Part of a small language model's weights: no biases in attention or MLP, 508M tokens.
MLP neurons of a small language model. Each row is named by its layer, matrix (down: output weights) and neuron, and shows model dimensions 144-335. Each number is 500 + 40 x the weight over its row's rms, rounded and kept within 0 to 999. Numbers have three digits each. A neuron's up and down rows have the sign that makes its largest values positive.
After each neuron's rows, "raises" lists the tokens whose logits its output raises most directly, leaving later layers aside.

L6.down133:497572467553441468494490497544497539546542512493530521516545453494487494487534468524507505467492465516534467490506466447505490498522496486488484535497535541572515539511434513607565507498549462477509433497556418500536509463422446485483499456475490536496459503471470561458521546526546535523529514502467490456494486456406504478589474379516418492560504524555486536416546501526558504448498463434452494544489440567423488520498570528533529539511546490518565542501500502511523464484450538532503435553468408489528471489473532511515507502463474455514525531470469624476510444472458537486
raises: "ives", "ive,", "ive.", "ive", "iven"

L6.down780:412478517500495530508505495458402494424505506533550492565432513524491471461464591416556482482519474528504508547544515456464537544512582509592499558445501508471420470534446450536442445506493611541525480555475567544423533482465485518485512539482554534518536492481555509535447514487605467493550519503536502507531458526536440472497517524512520520548478431573521460554487538389462601487543521546531530423425471550519482525446520481539447499446509510490522459533480513508572481441487484449469517501500532491558500424455554501504515524453540564452404505431564497454473490495467527420
raises: "er", "ary", ",", "h", "al"

L6.down152:483430515433504502555497523548551579528516541559418508435546516458452465510513514441428509483465418504490527533449462461461575531515623492505448453573511450511517521543385450496511523484518469519487520518512509498524490448471439457615521538526485491491488523519516488441487540513535484443441449549531507557510516474469457484386560537419526536463508574479528534549545492553518474591521527465497502531518453486464519512525521463553430514451496570462491487463449495523514535495515513464508462467521447485491498473480480467470534565507493481429522530534473423489526525498489530472
raises: "ites", "ite,", "ite", "bow", "ms"

L5.down786:441510594517485452416476485527396498505552411561526557479500504458531489520522513552434536443439508460442493478419539503422534560498533453559556493546491574474555556534549569485471482484470472528513560467476520484517457491456550457569511509500569486475492449531535494513488502536565457479534465470538523493512530501501502423551489460492493516539534520551498496521507545496492562515477449509481499480456496476543576518531454466517520449545512447533465525536514545538505615558556514494500540468499471569504473526483527494490514461535498533528497390511538449526471499505505401526
raises: "alling", "ang", "pp", "all", "angle"

L5.down462:488528499431540472499513534490516414517560434521488529520529519489492517519437506473517507496532547459546563522469491534454531493538506496468466544477532550512475534561428473518467528462544537521508480507482499497473467425426521457525477527542436434426483549506533507544480465442446449512451523487518540429445531523385541489537464436581480472537483460499476526546518552471526429543509520528553555461408510404469582465501470447504472485491540467552441437506480566526494542513465509467481429523503455497592581526531434468551557569533433513510493508499464559420446419460460515466
raises: "ty", "h", "h,", "t,", "ties"

L5.down394:459483452531556496548538473520569472459424581507579532561541528471428510406545513470477525534560495505530461487454487464499552578551441477573514452414488539515492464580456555555472475456557470464507465560507424512433492485488490490461491478487423520482527545533431509447523502464526449463496461478463473480518405490546509576467532504514478529521504517471529602511449541467485531465542486465459530462490491509450530540511462479476569447491516500487453401474481446487540536501516486468535514512575498530484487480514520497503535542508520542549431495550567578497490498514521567488
raises: " whom", " which", " them", " whose", " latter"

L6.down595:555487524524446465549524517489463464514488542539515476528549499487451506514437473483573498450443445500432527487487457559452570522519534554536450521516507439427535495491528498513500494477544493520494421429519575525452450498512542457541557465462446552483456490395505452538482511527512582498532511462442498553514497513525420437553506466497537567493494553560498483501478568412521526519506444549500489431540577568447503543523512504516495505492590519474537503477504612579490483477508506572587534469467527451475448488543504524514526508520511452590483495490534484534522540540480443398
raises: "us,", "us.", "us:", "us", "uses"

L5.down119:509523441425519541492522542529507512521518542481508463483541550476528569462531499502445523515505465535489632551478554477424494532506561475454547482483482474541512478548529505563458507512442535456441489582561522444464519523530496469539494484520572470494487508497524484497474508483506487476557502505529456548527530413548558534517503510487496539492556509452448545515484502524544470531593491487529447482574522464510480544574499514504481481486529480516470555536477519531572493549569490437572510455406440533359520447440523529524522501519467503515479530505467463491540512484509514438
raises: "ite,", "it", "ites", "isk", "ife"

L5.down636:492597530602401511490537528504495528484481474488529482481500469521530427518457411496448542524517495482539562513511502588527485537545492481499478491473566474507495495476471401520525481535568509548472522462486471483492476425455532536451467481499488507516445431513486472521483580572502563578510511504502474490442554505455522538450466498531485490474478574505485549512534564514522564464528491423446447457466481540496440520504449450549419542544513548520548397492525505500443475569461466420484577512444454437536490460524508421484453537507480474482529457538465512432558428514496472494
raises: "ive,", "ive", "ives", "iv", "ive."

L6.down900:574570535448538479542551562496445522511496535534529473509489475512538526507417393486533474497474480407380532498492528416532499405469493531444557520533500527469449568493483530528517546536522464531530576516459490508501565504527502438421500545475507489505481463604504411436427527556527471511505489505445489520569525545466497486450440495507489505488450499555485581458528471480490457505568483544478481519450457424529522465534555493448478453506484528485558523499487519525488564489476484463492529552527526501491502507447505504504574474487473576575512557529434467484436526531536505518
raises: "==Early", "==Career==", "Species", "Born", " guitar,"

L5.down858:488527533487499496513521469511492519539429485429510514507544529463543491464585487505554539528498481483445424535475517514473534487496430473502587543568493521528564453484470536470463551487432428500515494486535449475499495532511467503566480489424513489496503477511480552512455461541496516487499526539502463454535439517522491430528485459480552556491498493502488568522523475510479472475566515505513465508570523522497493442533508423461484512483512499516443573450487503504566494525489542478501519525464511504550550477545562448477453455538501528503479533498512424480541484517483512452
raises: " there", " they", " it", " we", " these"

L5.down842:542539554551461426566435517475495439502515515470511535555472556487504512557513477562543463523533482458523524419491506507511519547522479525489422500493540538491483446439511471516554513530512436457469385389504508544439537419564544526452478450545478567546495473465508536459491500466432468447504476576516478526532511599545525529472549501446403466460481521496468524504544467467421469483448466441491530504594456463474485482486532526507480496531453535498514487556489480548411483534470517469447451458482510516446421519493532519573530512523527550495490531509518548512468512524494526462
raises: "ett", "et", "et,", "age", "et."

L5.down907:492506514464533428549546504578565521482397450496453483524423449446476514472583526553490557503464507520447445463480444481523549532462436484484467587463499459505509473578499486544483437486422503527463509458520499500501502489570495521515490492480477451563535451464538517490442551527492483477451549482420506569507556503530501456496496479498513519566477503537501576507473523544477446562516463459465522595534491451562512457505576525449475332502436528473519478474426504465519471448519543461573527505519443500548499487462538433492508452585497560439462487418561486499499483473522484524
raises: "hed", "hes", " they", " it", " him"

L6.down418:512524490440518482556529582491519445551453545462544486498521501502409500505533486557495546531510474476527529478562498485514494488512439483521476501534436536501500509508462482533484519472477514469444469528535479490523473547479541454560450488450481454562542518479477475541417458558544521479449539510486498511482519470496507515438427470431539498539461494497485568521443515511458513461421473436505484580523543441527468524447459547498504445536487512533462475461499537436546518526485514464523471500483500520478413413460584481522495488500473498498474481437476493457563483479516437527
raises: " they", " she", " it", " he", " there"

L6.down326:515507553527581527406565503507444460497517480558517554450533457544508423421519470482582483505522467425504490519536522506539484485503539570466542492511461492473512501527498435424492542575519490517470523547497558523452492528546505527482496507515544502484488498512519585500445448451487509503567457477483504517530459536545504555549459559437516427498514525467500393520543533553521515585474527490499513463421452498464529474499510452428519476544443488526502545481510518517446534495569478510475445513450467558523544437516480456477527560474558525489473503499490457482491595400518490482
raises: " aver", "ly", "ce", "line", "ion"

L6.down62:468528557482500443541489449544476515470508441465466456422560471610503457505495425516555374544409468538545515502510559504479548538590573475446516492474482469494455473496569568429473490522486493488405516544420545531538535458439474579567508443543506457517541459541566483488448438465506495434541445460507506453503471511574470526445540500510539524466516486473468508502523514558501522502520533535580495491494487509517547480522489478472587513534547488489506433507490503559464500481519565544435522505513516478534539510468545459497547501497519481609507548509519510525478514550542501485
raises: "ly", "lor", "lo", "ly,", "line"

L5.down861:460581562517490550530453519464492587463470483462499510476476441482526501577461488500468415543438479499487430424473490505494480507485470407528484577527505565539472543544532478484506499481530513465515471471524525515465454471507484547461518520438483465461532568558518464525541457555443516558508450471530475559558544511483479482472514516423464510510492485508515471457596550565482573510477468499474545512526506526443517500504465491499490541474521457473439516441522497522478434525473403471434492477507470484539548502510515479481455470465524481440477487462484465520502499376445478472
raises: "ured", "ures", "ure", "ur", "ure,"

L5.down18:455431597517597405502519497451469517444450501557547520457513519551551463427570532437446430529489493479523476523521361456545457493470492497469507468508538421529513513506489466491480562510499402545486491535565507539543499460445496516517553513463475483427549495487559455570520548547476539414510512508512479481495532472469511475488456489571477532483490513589471478529506549501572510491452438561515506512496536512518489445483460567532550466415521482504494465520543449528470492478552475490518508469492524563551479536472443537533504486480452482478437503477557493500479468427497512467
raises: "s.", "s,", "s'", "s:", "s.\""

L5.down77:458462564547507494529515523494547471500493500456490464408471537540525451516417471536480495538550494522512473458506490456578486452463515472506529548477507544511559436525546442503487466504499566577437513499484489369426462561582511539502488490428421499518473475471537524547465500563508516443567559561501544483474495517522512460523498492479494533530535494479478498484419519478411528516531527471551486565529555510496457518396484495462515471427523515530478556492453559510435424514468521559486536528495478538445562468529466486493496524581452567444595528456499523534474453525459444434
raises: "ron", "rin", "rov", "ris", "res"

L5.down835:522519547501490482504433535492550466408517480480523442544481452494521491456495513483501471501515451437577462517521538470497461473436507456554466521534500513553517496539492463472450549523497442469463468489474464461403418466454552535512448520479486468561520490493474532522491480446450517518573554489550536506477448548487469477454503450491510504558510461463458505469520616492487521561492495449511435446570510490507491506455459533543439506462457543593553468536520491525538453544491511488564482491575492371497510476506469505498574525504534518447556500513497506472548569468481444444
raises: "ures", "ured", "rance", "uring", "ures,"

L6.down445:457524501404531515516506515469500532509500520446495517608521510496485491553492479411452538492477537461517500516498476570452507463503426594476488553471552485498438503552517508464497485517433484517455522544495436563511527514491488483537407527499492535487570452518474557459469517593532490513487532533547533449479443597537499505468532509444446534544478456601542545473497540550440455449549465443555502526530450498499517511423533508487500509554558504575552493471539508475538489520521420541538514499477502475524530506553473555480608534442472569477483465478441517447474421520542509518
raises: "1", "6", "5", "2", "5."

L5.down464:490433530482504518568494524466475543480550555513490518539472526439475487494547499491509438475500551508504444412506580500525462500481529529461451417533540525552437498449571508500551491488509490534514467506478532535586467480507538492498486452513452536519475504491557468459518433514432406479557493484553514541513421543536536452469539512465478501552523507450542472531421548525517484490463435412527511540466462559537534479491520482528433511504493507535450469473444463494558453547480527448417527503502433402468504522480522487558469468482505540469539504477499503529483455458508417520
raises: "for", "et.", "et,", "istant", "lov"

L5.down790:472504464490517422527550517503522491590478484478466543533499493447540452564587536527547548543468515483495519505491512509489524481472479484485516553552495513510495477494496543427492474492517500518518521507510514487530535530551525475569419457468504465579515457498470501499543449504487439492466459581529504516488550447459469390475487482440587559525515502555503486436466508531535517485520492467506493541569451466546462525477510467492537489574495463501365533486473566519556520463494481471501507563487508471548505455541595468438513467473506497519487448439492481509542469486544555480
raises: " they", " it", " he", " she", "iel"

L6.down732:489487444476467589465530507478548444505438527528475500470461484520519472463530482488521492510518481453454508498487491541541486478473512561528532532522526463527478486444482546601523544518582503488500579478498470446448521504512544483498523517546459366469543465528498453565564488538556511501484459555522503488560523442477487558532487449458453538514502529498506490510470469470552505568480554516532528480469477420526514548484545426495585464499520437477541557537527486584466468514486543452453460503531554478540431510491571466453485465492489508526462533567475556484427574539500497452
raises: "ish", "ished", "g.", "gen", "ges"

L6.down41:457517559479503432531464588485536542470486519449489502530514519498513482515597479537508481497507496565467464520563532499457465520476422500538562534503536493517512461542472548522500517514518488496546523482509444484460477513543477511534480449475518405523503496501519545544510489541509442485477498492478493422536523497460482430452491484471540568520520470539469461479478439441467463477434502431497432515524518518536503552549498480615474429517477494476533476538523528489467535557460590507520549560456460485531489504466525461507437503525569512440466539492474493561505618457431490472
raises: " it", " it,", " it.", " up", " these"

L6.down720:538581482449486513483490515537523496594490505482485544452536496491501432465524511538539514583495528468483469510523508519503516533522465519559543564496511525528481540519444538537481524471517351415520453569485468527511470524478525532476505502490495572432446475445482493502448455515525510461595515539525473525508450508489426560491557444529493431479501484554530559506507506507496463482536484519535508444459502549500494497408469441502473565452514498513452504463470533508516483509472501470462495483500473473473485439492494529468503484581514464548475513537640519481525510471519513485
raises: " whom", " whose", " who", " which", " born"

L5.down975:496512536451505447465509506537539475601470509440489492497519496440548521522581452522546464515488498493491511540527532510484488485485436516487474580520549499501576446473499573443491526514545436465523494620512501485469500511508413570546438452423526426544487494473527505523514458532537450516505460459577476520527494542560536472475472528465510561514555546558507539520457535555462522545460480516458496562512476427590519509471478501454472506594482521468455484492440551544561544519502482527491503540501525549552496488495520469436495477497485506423519469519526485477549489457590527467
raises: " they", " it", " she", " he", " these"

L6.down297:495454544486498503497453480489490517450445496540517554506469527551501481542516534444525547490453515479402465471536463595462489510495511467491445505579468508515537541509477516513504542581445471513479499533573514613521429563506451496494567506542559489491444537451521482505480432466525530465498478529506408404495517456417501500579489473529447498518532493470557458543528469498482459488522475498453434559454457511487510459530523483479511518468568504497459541600454488548472420512567508527522473485507488483473433500549439472580467466484504494507528488493519524544478467399492521448
raises: "gr", "s,", "s'", "s:", "s;"